config.yaml
n_layer: 23
d_model: 384
n_head: 12
n_kv_head: 12
head_dim: 32
d_mlp: 1344
vocab_size: 3549
activation: "tanh_gelu"
norm: "layernorm"
norm_place: "pre"
norm_eps: 1e-05
positions: "rope"
rope_base: 10000.0
rope_fraction: 0.75
qk_norm: false
attn_scale: 0.177
bias: "none"
tie_embeddings: false
parallel_block: false
init: "normal"
init_std_qkv: 0.0205
init_std_o: 0.0
init_std_up: 0.0205
init_std_down: 0.0
optimizer: "muon"
lr: 0.00105
lr_mult_qkv: 0.7
lr_mult_o: 1.5
lr_mult_down: 1.5
beta1: 0.93
lr_head: 0.0139
warmup_steps: 200
schedule: "wsd"
decay_fraction: 0.37
decay_shape: "linear"
final_lr_fraction: 0.0
batch_tokens: [16384, 32768]
seq_len: 1024
doc_mask: true
train_tokens: 309500000
steps: 13111
dataset: "wikipedia_en"
MLP neurons of a small language model. Each row is named by its layer, matrix (up: input weights) and neuron, and shows model dimensions 16-79. Each number is 128 + 24 x the weight over its row's rms, rounded and kept within 0 to 255.
A block is one neuron, or neurons of one layer that tend to fire together. After each block is what it responds to, as a language model described it from the Wikipedia text at the highest values.

L16.up56 [141  84 141 102 141 110 131 111 111 145 128 158 121 127 150 130 127 149 133 120 124 115 114 144 145 144 148 135 105 131 113 135 121 147 153 171 130  91 133 136 148 114 109 102 194 146 154 149 123 148 147 120 110 162 107 127 125 154 188 132 131 153 112 140]
L16.up125 [125 128  81 100 119 112 110 123 117 146 123 133  81  86 146 152 143 166 155 149  79 155 129 172 121 117 180 134 135 125 145  89 121 149 175  77 132  89 121 122 115  88 127 115 104 126  93 129 154 151 118 156 153 124 123 146 136 149 118 159 156 108 141 157]
L16.up261 [131 129 133  92 129 143 165 135 171 162  96 138 146 159 155 148 101 109 108 150 160 122 161 143 142 123 165 157 133 126  85 127  88 105 144 156  88 122 122  88 135 128 134 119 136 110 142 126 126 181  75 117 109 128 156 191 124 182  89 135 157 108 106 133]
L16.up364 [145 132 163 108 157 158 140 118 143 164 105 133 103 112  92 154 140 123  93 161 139 106 158 130 131 119 133 144 125 152 139 178 102 136 131 102 122 105 128 113 125 130 147 103 144 125 103  92 109 140 148 110 140 118 107 117 131 141 133 145 118 135 129 138]
L16.up392 [156 135 123 148 109 128 119 101 130 120 153 119 187 126 115 163 138 116 134 114 120 106 107 142 129 107 100 172  78 136 176 143 127 148 158 119 112 116 139  93 140 160 128 121 157 141 147 171  98  71  93 178 131 115 104 145 147 118 119 142 115 145 151 160]
L16.up445 [ 93 102  65 155 140 143 118 139 109 103 113 125 114 165 125 125 144 104 151 145 111 147 173  82 164 122 151 136 146 118 111 116 147  95 158 132 148 100 111 114 154 109 111  81 138 160 119  81 161 122 138 149 142 146 134 145 137 146 124 123 118 155 132 133]
L16.up490 [110 103 122 130 117 136 115 119 146 146 138 134 192 157 130 134 122 137 118 104  91 159 150 140 163 136 140 123 114 145 130 137 115 120 103 162  97 131 159 151 150 105 124 166 116  70 158 154 130 146  86 141 152 152 123 121  96 158 129 140 103 169  97 153]
L16.up528 [100 113 106 103 126 144 143 126 113 156  80 120 121  78 115 131 129 121 123 149 105  87 117 123 133 149 121 124 166  87 131 104  95 120 110  80 102 130 103 120 139 103 148 146 115 117  93 179 110 129  98 119 140  74  97 170 127 183 153  92 169 147 116 139]
L16.up713 [107 135 122  86 105 159 101 123 140 109 105 135 158 130  99  94 119 125 110 140 116  96 115 172 161 132  94 181 137 140 109  93 127 174 145 110 136 105 122 109 122 137  98 148 110 179 132 110 107 139 109 157 144 170  94  99  94 111  87 138 123 125 117 134]
L16.up895 [137  70 103 114  96 140  84  93 162  82 168 135  89 156 144  95 104 141 113 119 102 126 127 103 135 132 145  89 160 129 115  89 103 103 147 128  97  95 148 130 116  75 151 145 167 126 171 125 128 135  87 144 170 126 133 151 188 117 118 123 181 147 144  90]
L16.up1027 [133 110 159 109 153 116 124 102 111 135 116 167 132 130 136 129 135 128 132  86 115  84 178  97 142 133 126 107  97 121 136 133 105 143 127 180 104 141 119  98 148  97 131 112 129 149 152 132 100 140 116 138 138 119 123 108 120 152 143 110 121 152 166 135]
L16.up1120 [145 134 164 134 138 119 131 141 107 102 130  75 108 144 110 182 179 124 142 121 167 115  90 168 144 147 145 129 133 155 156 101 113 102  97 115 112  91 145 110 120 163 109  84 108 146 140 145 114 154 112 140 117 129 114 131 150 143 129 137  94 167 144 133]
L16.up1183 [176  83 126 167 112  94 151 138 129 127 115  67 165 126  95 109 139 145  95 100 152 142 113 161 141 173 136 126 134  95 127 112 104  77 128 111 134 149 130  88 128 103 178 108 153 151 178 119 118 130 159 147 122 153 133 143 140 140 141  88 120 100 158 120]
L16.up1227 [100 122 102 141 121 161 131 131 118 142 117 100 103 124 105 199 133 144 135 127 132 137 155 137 146 156 165 151 156 119 100 116 143 165 121 119 137 129 125 150 127 137 133 166 143 131 135 114 102 150 155 140 114 157 140 130 126 127 168 130 133 121 112 178]
L16.up1240 [133 120 108 158 117 122  62 145 151 110 148 163  89 105 161 176 163  96 137 127 139 137 118 148 137 145 118 133 132 165 109 148 110  97 111 116 157 113 144 135 149 113 125 120 138 117 121 120  85 110  59 160 131 152 142 142 135 114  85 146 135  83 112 131]
L16.up1268 [144 141 112 146 127 137 144 170 103 146 142 145 143  91 120 138 151 113 101  89 144  92 141 134 149 122 136 118 125 129 147 142 134 132 114 126 152 108 119 127 163 132 145  96 154 149 104  93 146 167 119 182 102 165 107 135 148 163 113 128 149 120 144 157]
Main verbs right after a narrative subject, usually the stem or ending piece such as took, t-aking, l-aid, sugg-ested, serv-e, plus stray word fragments.

L7.up34 [143 116 137 145 118 102 139 132 123 152  90 112 119 119 137  89 112  72 101 111 146 128 149 119 138 128 123 143 109  85 140  84 109 145 171 129 123 124 144 152 104 138 127 153 144 176 110 113  78 130 170 114  87 128 197 101 157 146 143 127 166 106 172 118]
L7.up362 [146  91 119  62 121 117 123 144 112 152 181  90 122 125 116  95  83 127 131 138 146 116 131 135 116 110  98 118 115 130 144 113 153 107 162  99 139 141  84 130 102 117 126 103 122 115 123 125 143 141 181 125 163 118 170 140  97 126  94 138 103 126 138 123]
L7.up840 [126 137 125 105 148 107 105  99 155 107  98 119 121 136 132 106 121 124 114  89 141 130 145 119 127 125 131 145 124 102 117 125 153 100 181 124 157 117 139 136 138 108  66 144 150 137 136 142 139 105 134 148 109  94 147 134 179 134  86 109 141 121 163  99]
L7.up1312 [145 126 146 158 115  97 135 155 118 130 121 103  84 111 165 131 141  78  96 150 102  98 141 151 121 108 103 125 135 171 122  83 187 168 116 224 138 155 152 131 118 120 129 125 125 136 146 160 109 143 170 127 103 112 122 124 153  90 123 109 115 142  91 153]
Mostly the ending piece completing "come/comes" after "com" (com-es from, com-e back); also mid-word pieces like inter-p-reted, Head-qu-arters, and moved/became in biographies.

L11.up299 [ 91 156 122  95 122 165 135 152 113 150 156 134  95 131 136 126 108 132 131 117 130  75  97 147 146 110 138 133 165 133 150 107 115 133 122 128 165 120 135 103 124 109 125 124 112 134 107 140 165 132 133 144 147 133 124 131 136 124 125 127 149 126 155 114]
Verb tokens or final verb pieces that take an object, mostly after infinitival "to" (see, conf-ront, vis-it), plus phrasal prepositions (depend on, killed by).

L7.up361 [142 120 149 144 101  80 123 138 134 135 124 118 143  84 167 123 132 165 168 116 168 113 133 126 165 147 145 112 125 115 127 114 154 115 148  90 120  94 126 158 165  94 105 148 163 160 118 149 148 115 108 135 123 144 154 121 156 107 140 150 112 119 149 164]
L7.up826 [140 109 116 172  87 116  97 165 134  99 110 139 148 130 142 158 144 107 113 117 139 166 112 120 144 124 129  98 119 103  93 155 106 140 143 136 138 101 137 132 146 145 113 116 152 130 121 139 126  93  62 145 154 148 145 108 178 117 169 138 140 160 112 132]
L7.up1206 [113 145 126 142 104 130 145 170 135 139 110 107 148  93 137 102 160 159 123 132 116 155 127 105 139 118 143 147 120 105 122 157  88  73 127 141 114 140 148  65  92 116  95 116 121 111 132 133 132 126  67 140  98 116 116 114  81 187 154 167 134 112 117  91]
L7.up1281 [ 79 124 116 165  61  93  97 157 157 125 115  95 101  83 155 156 137 139 147 136 123 143 136 138 126  92 124 167 114 125 127 157 140 118 127  92 140 135 158 127 111 129 121 109 109 142 171 124 144 108  68 134 127 130 154 134 155 162  93 182 123 124 119 150]
Final subword pieces that finish a word split across tokens, especially party names (Conservative, Labor, Democrats) and Filmography headings; also parents, candidates, agent.

L7.up1125 [153 130 126 160 180 119 168 140 124 121 109 137  89 117  99  95  91  81 117  87 147  98 132 173 111 104 115 131 149 132 112 104  93 139 142 113 146 120 132 160 130 149 123 130 155 115 119 105 156 156 144 108 159 110 136 127 145 122 149 129 123 117 154 131]
L7.up1191 [108 116 106 133 120 105 131 145  97 145  80 126 105 139 124 111 164 141 123  88 155 166 100 157 113  87 107 102 116 156 146 120 159 137 163 143  79  80 134 174 144 104 107 106 139 124 148  93  99  85 114 165 172 117 141 106 123 128 138 102 137 128 157 124]
L7.up1247 [138 117 150 146 125 122 102 156 142 121 147 160 135 138 165 130 124 147 129 119 127 128 124 121 183 114 155 111 126 149 171 142 128 127 130 132 110  87 139 133 117 113 121 114 184  65 101 108  95 145  87 128 125  99 168 120 139 160 161 147  68 145  87 139]
L7.up1302 [106 138 130 129 150 185  83 138 152 127 166 128 104 133 148 102 128 140 122 127 128 164  65 127 153 119 127 154  79 182 152 121 158 107 153 157 110  68 169 133 134 133 123 116 150 149 112 121 131  99 133 132 117 134  91  86 115 172 124  95 102 109 132 129]
Second or third piece of a word broken into odd fragments, often after a quote, bracket or un-, e.g. un-ve-iled, "pe-ople", st-e-el.

L16.up67 [115 140 139 109 127 118 147 114 134 128 116  95 149 118  61 149  81  99  94 136 157 130 141 172 143 159 150 142  99 136 108 126 114 145 132 123 147 122 131 134 113 108 140  95 139 145 161  83 153 140 100 139  99 109 127 159 148 122  88 134 131 170 145 109]
L16.up156 [103  95 108 143 132 146 136 118 109 138 148  98 139 130 100 146 140 132 106 177 134 183 140 103 149 120 130 110  99 104  98 129 134 117 157  94 131 126 116 149  84 111 149 109 126 112  87  72 176 112 102 125 116 105 111 115 139 126 110 108 142 120 109 136]
L16.up164 [152 103 113 169  92 149 135 158 125  89  80 112 139 129 112 145 155 172 107 132 142 135 134 139 129 141 116  84  90 129 152 110 124 141 155 117 130  86 141 114 152 127 123 141 165 162 154 129 146 165 104 175 142 109 107 159 106 126 118 135 107 193 180 149]
L16.up194 [ 87 117  97 118 124 139 111 147 133 138  76  90  94 121 140 109 110  83 104 110  92 162 138 119 174 103 116 108 134 146 134 112  71 134 105 137 126 100 127 110 100 133  90 142 154 142 104 119 124 128  90  73 114 101 125 131 144 119 122 133 135 177 130 140]
L16.up216 [105 144 118 164 126 105  85 121 108 172 123 136 154 117 100 157 114 157 131 137 102 117 101 113 159  98 137  95 116 117 164 140 177 146  86 123 180 139 115 132 126 163 173 122 160 127 138 140 113 133  98 188 129 169 158 170 148 132 100 108  99 129 120 109]
L16.up242 [119 146 160 129 139 133 152 127 126 135 160 127 106 131  63 160  88 129 153 136 161 140 106 115 124 131 138 118 151 139 150 126 102 128 131 167 176  93  79 117 117 105 109  86 124 144 127  91 163 116 129 123 101 134 129 116 136 130 172 141 106 144 126 114]
L16.up557 [105 124 144  58 109 116 143 134 136 137 121 133 138 126 149 122 148 111  91 110 171 108 127 157 155 129 137 155 105 107 175 196 120 137 161 108 117  75  93 144 114  70 136 138 143 159 151 126 149 132 108 137  95 135 106  97 167 134 149 140 116 163 107 151]
L16.up606 [121 134  93 103 115 151 168 135 117 153  95 121 153 133 105 128 126 154 104 148 189 163 125 134 134 112 109 110 104 104 168 139 110  99 175 153 100 130 129 117 113  92 113 140 160 130 144 157 108  95 106 141 116 109 130 185 161 145 123  93 111 137 148 135]
L16.up854 [115 150 112  91 123 125 117  97 142 135 105 147 124  98 111 125 139 117 161 153 155  86 113 147 116 151 122 101 105 118 159 144 104  92 155 113 126 130 161 114  93 117 125 116 154 118 130 134 117 135 151 106 162 147  97 110  99 163 105 155 108 101 160 109]
L16.up870 [154 135 150 142 152 108 112  94 143 153 117 144 104 148  93  91  90 140 137 120 134 132 145  96 115 143 141 125 138  87 136 122  95 124 140 118 153 120 120 121 181 148 111 180 145 188 171  99  95  92 136 122 107 145 137 140 151 125 160 118 146 169 129 112]
L16.up875 [159 141 117 138  74 139 128 163 147 165 146 133 129 133 131 141 162 107 106 142 117 147 114 110 118  77 101 132 140 167 121 157 149  52 141 165 103  96  84 123 117 100 147 105 121 138 133 141 127 133 125 140 117 143  89 133 167 153 126 126 165 145 177 156]
L16.up880 [ 89 132 125  97 106 101 145 146 126 150 130 151 106 109  98 138 108 145 144 118 191 128  99 141 123 159 111  66 121 104 138 152 128 121 131 146 135 146  85  66 158  74 110 147 160  93 161 106 112 117 107 159 175 138 128 130 123 150 105 162 118 148 119 143]
L16.up996 [112 124 149 109  96 142 112 109 169 181  96 130 142 114 149 158 132  98 117 160 100 127 147 136 151 133 146 119 148 163  87 117 145 114 111 103  96 113 159 182 114 129 114 149 155 209 128 121 114 130 115  74  83 113 112 140 135  81 120 141 122 160 124 160]
L16.up1013 [119 128 130 114 109 124  86  73 144 148 123 104  99 126 117 160 126 163  99 103 122 125 131 108 159 112 131  85 107 124  83  98 119 108 147 126 157 131 136 119  91 137 102 102 123 144 116  96 154 157 120 119 157 128 110 143 128 163 113 171 164 118 130 152]
L16.up1023 [135 151  96  83 123 108 126 144 157 150 155 130 136 118  96  97 152 171 121 115 154 148 123 128 126 126 142 162 137 104 125 127 143 175 102 140 132  80 118 109 127 147 112 141 181  92 110 170 144 153 144 156 144 148  64 140 107 132 126 142 138 149 108 184]
L16.up1296 [130 115 103 144 129  61 129 168 142  97 182 119 148  84  78  75  96 112 107  87  93 146 119 122 119 159  95 129 152 151 145 127 137 130 139 154 132 111 132  88  55 109 140 160 122 150 124 121 129 122 128 142 149 134 127 127 109 128 137 161 127 160  85 139]
Final word-pieces of office and occupation titles after "as", "became" or "appointed", such as dep-uty, Sec-retary, direct-or, coach, guitar-ist.

L11.up25 [141 150 142 132 115 128 101 136 112 112 138 120 121 116 161  45 121 109 122 147 114 152 122 119 127 160 153 115 108  95 154 132 123 126 157 144 124 164 138 102 178 132 136 116 133 154 129 153 126 158 125 141 115  74 120 115 126 153 121 151 117 193 103 119]
Prepositions and word-starting fragments that link a place or thing to its location, status or route, e.g. under, part of, ent(ers), now.

L16.up85 [108 146 135 118 142 143 143 125 117 119 121 117 122 107 119 120 120 120 106 126 138 138 117 145 160 137 149 128  97 137 180 163 144 126 151 155 102 146 113 121 105 136 128 129 111 116 124 110 127 100 155 150  87 160 125 113 110 127 159 151  92 111 108 114]
L16.up168 [141 150 120 124 163 112 114 121  95 167  93 137 149 106 120 141  94 164 102 133  98 154 164 123 127 102 107 140 142 158 152 137 131  91 155 125 115 118 135 122 151 145 108 131  94 122 118 153 110 129 130  99 132 119  65 158 164 151 137 179 144 152  83 112]
L16.up325 [150 136 132  81 116 103  95 156 173 144 140 109 113 130  93 178 176 160 134 146 141 137  88  98 169 138 135 146 120 155 132 101 171 137 171 145 106 139  99 126 181 108 101 128 124 110 155 104 154 148 158  69 135  99 149 158 112 105 152 116 171 101 136 144]
L16.up413 [167 112 164 142 142  76 126 139 124 139 192 169 163 105  93 182 150 118  94 123 168 116 110 149 125 123 122 100 194 100 125 118  97 133 126 162 122 126 150 111 157 129 133 173 127 134 138 116 134 137 132 131 128 125 123 115 120 145 141 127  45 106 165 128]
L16.up417 [112 109 143 110 113 143 179 117 130 162  85 116 175 112 142 129 146 131 101 172 122 165  96 134 120 113 100 105 104  67 130 126 137 132 119  71 115 130 175 131 128 141 152 148 152 153 135  91 105 126 128 132 119 131 115 110 159 145 110 119  93 119 113 102]
L16.up623 [149 145 130 100 147 138 141  97 126 130 133 138 128 146 124 124 100  94 141 104 150 129 110  94 179 120 143 146 137 175 102 108 113 114 138 121 101 173 124 140 162 114 111 173  61 140 158 105 151 119 147 126  93 148 134  79 147 129 149 104 161 100 101 131]
L16.up664 [119 112 143 125  96 104 123 187 130 109 110 130 162 148  85 103  96 139 100 135 127 121 114 105 157 134 136 147  88 132  99 121 146  96 169 162  76 115 159 151 160 145 112  90 130 113 130 157 155 103 158 102 109 149 107 108 138 179 125 147 182 157 124  83]
L16.up737 [145 165 119 124  99 102 127 158 115 110 132 100 133 113  74 127 166 159 127 142 155 146 161 111 104 120 133 139 128  82  96 145 129 105 131 115 133 114  71 118 140 109 116 112 147 110 119 115 116 171 116 139 104  82 106 105 155 136 155 122 158 103  68 101]
L16.up878 [120 150 182 117  92 118 140 137 136 138 124 153 146 136  84 141 126 132 120 171 166 118 144  98 150 139 133 165 132 109 141 136 162  81 176 129 122 147 135 155 101 141 137 150 139 134 114 157  97 167 150 143  99 153 146 130 195 176  95 124 148 115 161 111]
L16.up905 [ 99 137 122 149 162 191 136 132 122 100 171 108 123 109 124 127 119 126 125 119 138 145 115 146 155 162 159 150 107 137 154 139 166 119 127 142  86 128 129 145  99 141 101 127 130 120 150 118 112 134 126  87 139 124 146  95 120 144 109 142 128 117 145  81]
L16.up1185 [116 140 131 113 102 126 153 115 142 170 133 142 169 146 114 156 145 128  51 120 152 148 105 120 123 143  88 157  94 140 139 120 154 132 134 116  95 118  83 104 122 153 144 128 130 100 120 108 136 126 155  60 105 123  94 106 141 105 128 115 205 100 137 139]
L16.up1194 [143 133  59  92 100 113 150  94 128 193 113 113 105 103  85 138 110  92 134 113 138 124 138  94 131  91 147 143 127 124 135 122 126  94 126 140  95 103 149 147 145 164  88 130 151 144 126  95 142 123 179  85 131 142 111 127  83 151 112 166 126 123 138 154]
L16.up1247 [132 118 115 121 131 162 149 107  88 140 164  96 123 134 134 133 141 110 134 114 149  90 136 138 116 156  81  97 133 107 143 143 156 117 112 134  94 141 140  97 163  95 113 138 119 114 153 105 176 131 129 152 133 169 114  94 141 125 173 117 180 136 139  89]
L16.up1279 [119  86 124 106 131 171 177 114 139 133 147 146 155 122  95 165 131 145 137 122  89 130 128 113 161 109  92 146 144 131  74 109 143 136 146 125 118 122 122 129 110 115  79 123 154 121 134 132 136 142 145 105 126  94  90 132  72 142 147 161 134 164 145 107]
L16.up1280 [165 104 152 107 121 142 133 146 146 112 108 148  79 110  82 109 163 130 122 138 128 163 148 138 131 117 108 130 133  91 163  88 138 101 180 101 154 135 153 102 133 152  80 103 126 126 132 121 151 128 129  62 140 133 107 106 124 134 156 103 129 125 121 135]
L16.up1341 [125 115 178 113 132 159 148 153 166 110 154 134 136 110 114 120 131 137 131 122 121 108 128 150 136  93 144 148 126 104 110 157 113 106 138 159 141 116 149 115 187 153 120 148 136 136 138 169 126  97 148 140 138 110 120 142 134  99 164 128 142 125 146 138]
Single-letter word-start pieces, mostly l/L and some H, split off from the rest of a word, as in l|ove, L|iterature, H|udson, l|ived.

L16.up93 [139 136 122  95 119 104 154 125 146 143 102 120 144 143 141 139 120  70 132 138 115 113 161 119 151 131 100 122  86 136 139 109 138  80 120  76 126 172 126 146  89 153 142  89 103 119  90 145  96 113 129 160 151 135 164 142 129 114 147 131 132 128 137  82]
L16.up181 [121 141 117 166 104 168 150 154  90 155 123 177  93 115 140 133 113 108 116 133 101  93 127 149 124 153 103 138 140 159 138 130 168 142 132 136 140 148 116  97 128 155 128 113  94 111 122 142 131 139 149 210 120 119 112 147 127 123 152 112 118 123 143 116]
L16.up206 [133 104 144 158 137 180 116 117 126 121 145 129 110  83 155  97 120 147 133 141 107 122 131 154 141 139 142 124 128  91 177 118 136 163 146  70  95 156 168 144 141 134 126  82 112 126 148 145 171 181 143 168 116 154 130 122  92 108 133 177 119 115 158 138]
L16.up284 [136 112 121 129  97  79 151  66 113  70 134 131 132 127 158 139 128 108 116 116 158 123  91 154 104  89  88 126 119 129 128  95 126 128 128 100 112 111 121 119 174 110 132 141 153 147  93  77 133 128 169 155 118 126 106 145 146 145 134 144  99  97 145  98]
L16.up298 [130 144 127 123 107 157  92 133 132 114 131  83 103 115 118  87 104 114  98 138  95 129  92 161 143 113 143 142  75 134 151 156 153 154 155 117  96 135 136 152 116 108 171 138 123 115 109 177 120 169 101 108 142 119 146 142 132  86 119 149 119 126 114  94]
L16.up304 [164 119 143 142 102 132 122 115 144 147 171 148 116 107 122  71 188 129 135 133 132 145 116 138 143 120 109  90 122 118 125 119  98 144 127 100 101 117  94 119 117 164 126 114 151 158 131 124 113 116 128 154 111 132 119  99 138  93 143 117  84 117 137 141]
L16.up365 [166 130 179  96 129 185 145 118 110 101 139 150 130 135  67 101  89 111 154 134 135 148 116 118 130 129 106 130 151 131 103 120 127 128 163  95 117 116 128 173 148 110 154 109 115 147 111 147 130 131 174 161 126  90 137  87 139 154  89 118 130 136 154 185]
L16.up689 [151 114 134  97  88  98 151 118 136 131 160 109 141 136 163 151  96 167 110 108 132 138 111 118 136  83 157  77 123 169 125 101 124 143 165 123 125 137 121 139 130 172 158 120 131 128 128 143  96 153 114 126 125 138 151 140 127 119 158 113 106 126 154 129]
L16.up726 [146 102 124 116 122 136 117 135 151 165 156 124 112 134 127  94 156 150 113 142 106 105 132 123 136 119 112 120 169 107 110 152 145 100 145  88 113 133  87 112 120 137 154 123 117 162 127 105 138 111 139 207 133 138 128 107 207 159 111 110 141 166 119 111]
L16.up763 [118 100 183 118 118 124  95 110 128 148 154 136 131 182 124 137 113 168 192 174 143 125 144 121 146 167 169 160 103 122 143 145 145 157 106 112 112 124 163 146 104 129 138 115 153  98 131 156 157 120 129 128  93 121 114 147 167 152 180 148 125 103 130 127]
L16.up777 [156 142 168 101 131 132 117 113 108 120 182 148 112 118 133  98 131 139 116 112 122 137 122 133 102 115 100 124 164 113 175  60 114 136 158 106  66 135 122 152 125 163 162  99 121 113 119 182 121 128 118 144 132 150 151  85  95 114 146 152  98 112 133 139]
L16.up865 [148 134 124 128 115 116 119 107 157 156 120 145  93 119 113 133 126 161 134 122 136 164 116  72 169  85 126 131 112 135 132 128  95 123 126 106 132  84 169  93 117 105  93  96 126 171 139 157 132 190 160 108 137 109 134 152 132 118 140 102 103 114 108  91]
L16.up914 [141  87 115 132 111 127 163 184 143 178 121 140 119 117 139 147 152  88 119 120  85 149 126 127 118 121 106  82 166 124 141 102 116 158 117 128 127 148 121 106  92 137 146 114  72 131 127 119 104 138 145 133  94  77  99  97 106 175 106 150 114 130 150 116]
L16.up1090 [103 146 134 145 103 143 132 114 117 112 127 109  94 141 134 137 158 145 124 176  92  83 148 127 151 129  68  92 116 140 101 124  92 132 173 103 146 100 173 131 120 162 107 144 118 161  95 146 125 129  87 114  98 135 108  75 145 121 129 125  69 108 127 123]
L16.up1177 [124 105 131  91 113 123 170 134 153 147 115  91 124 118 100 146  85 137 182 174 116 147 146 162 114  77 115 189 110  99 163 112 148 121 153 144 124 145 121 147 140  86 137 125 114 135  95 128  92 119 173 171  81  91 154 134 119 143 143 130 107 147 127  81]
L16.up1269 [130  85 123 153 152 112 131 101 120  96 132 110 101 116 172 113 145 132 161 144 137  96 154 160 120 116 107 139 126 135 176  97 102 118 164 158 131  72 147 122 134 112 102 121 152 143 126 116 128 103 101 115 132 140 159 102 137 173 191 157  94  87 169 116]
Tokens inside phrases giving a place's position, often the or of after located on/at/in, as in located on the south banks, on the Anatolian side of, western Poland.

L11.up203 [133 125 125 149  80  93 128 135 142 137 149 130 139 102 151 141 100 161 123 125 159 140  95 150 143 126 158 104  80 121 118 148 136 145 116 116 120  57 110 138 118 114 134 142 180 110 151 109 150 127 108 144 144 142 105 115 135 161 116 156 149 123 130 146]
Final tokens of nouns naming a person's role, job or relation, such as chair-man, manag-er, director, coach, cous-in, often before of or a comma.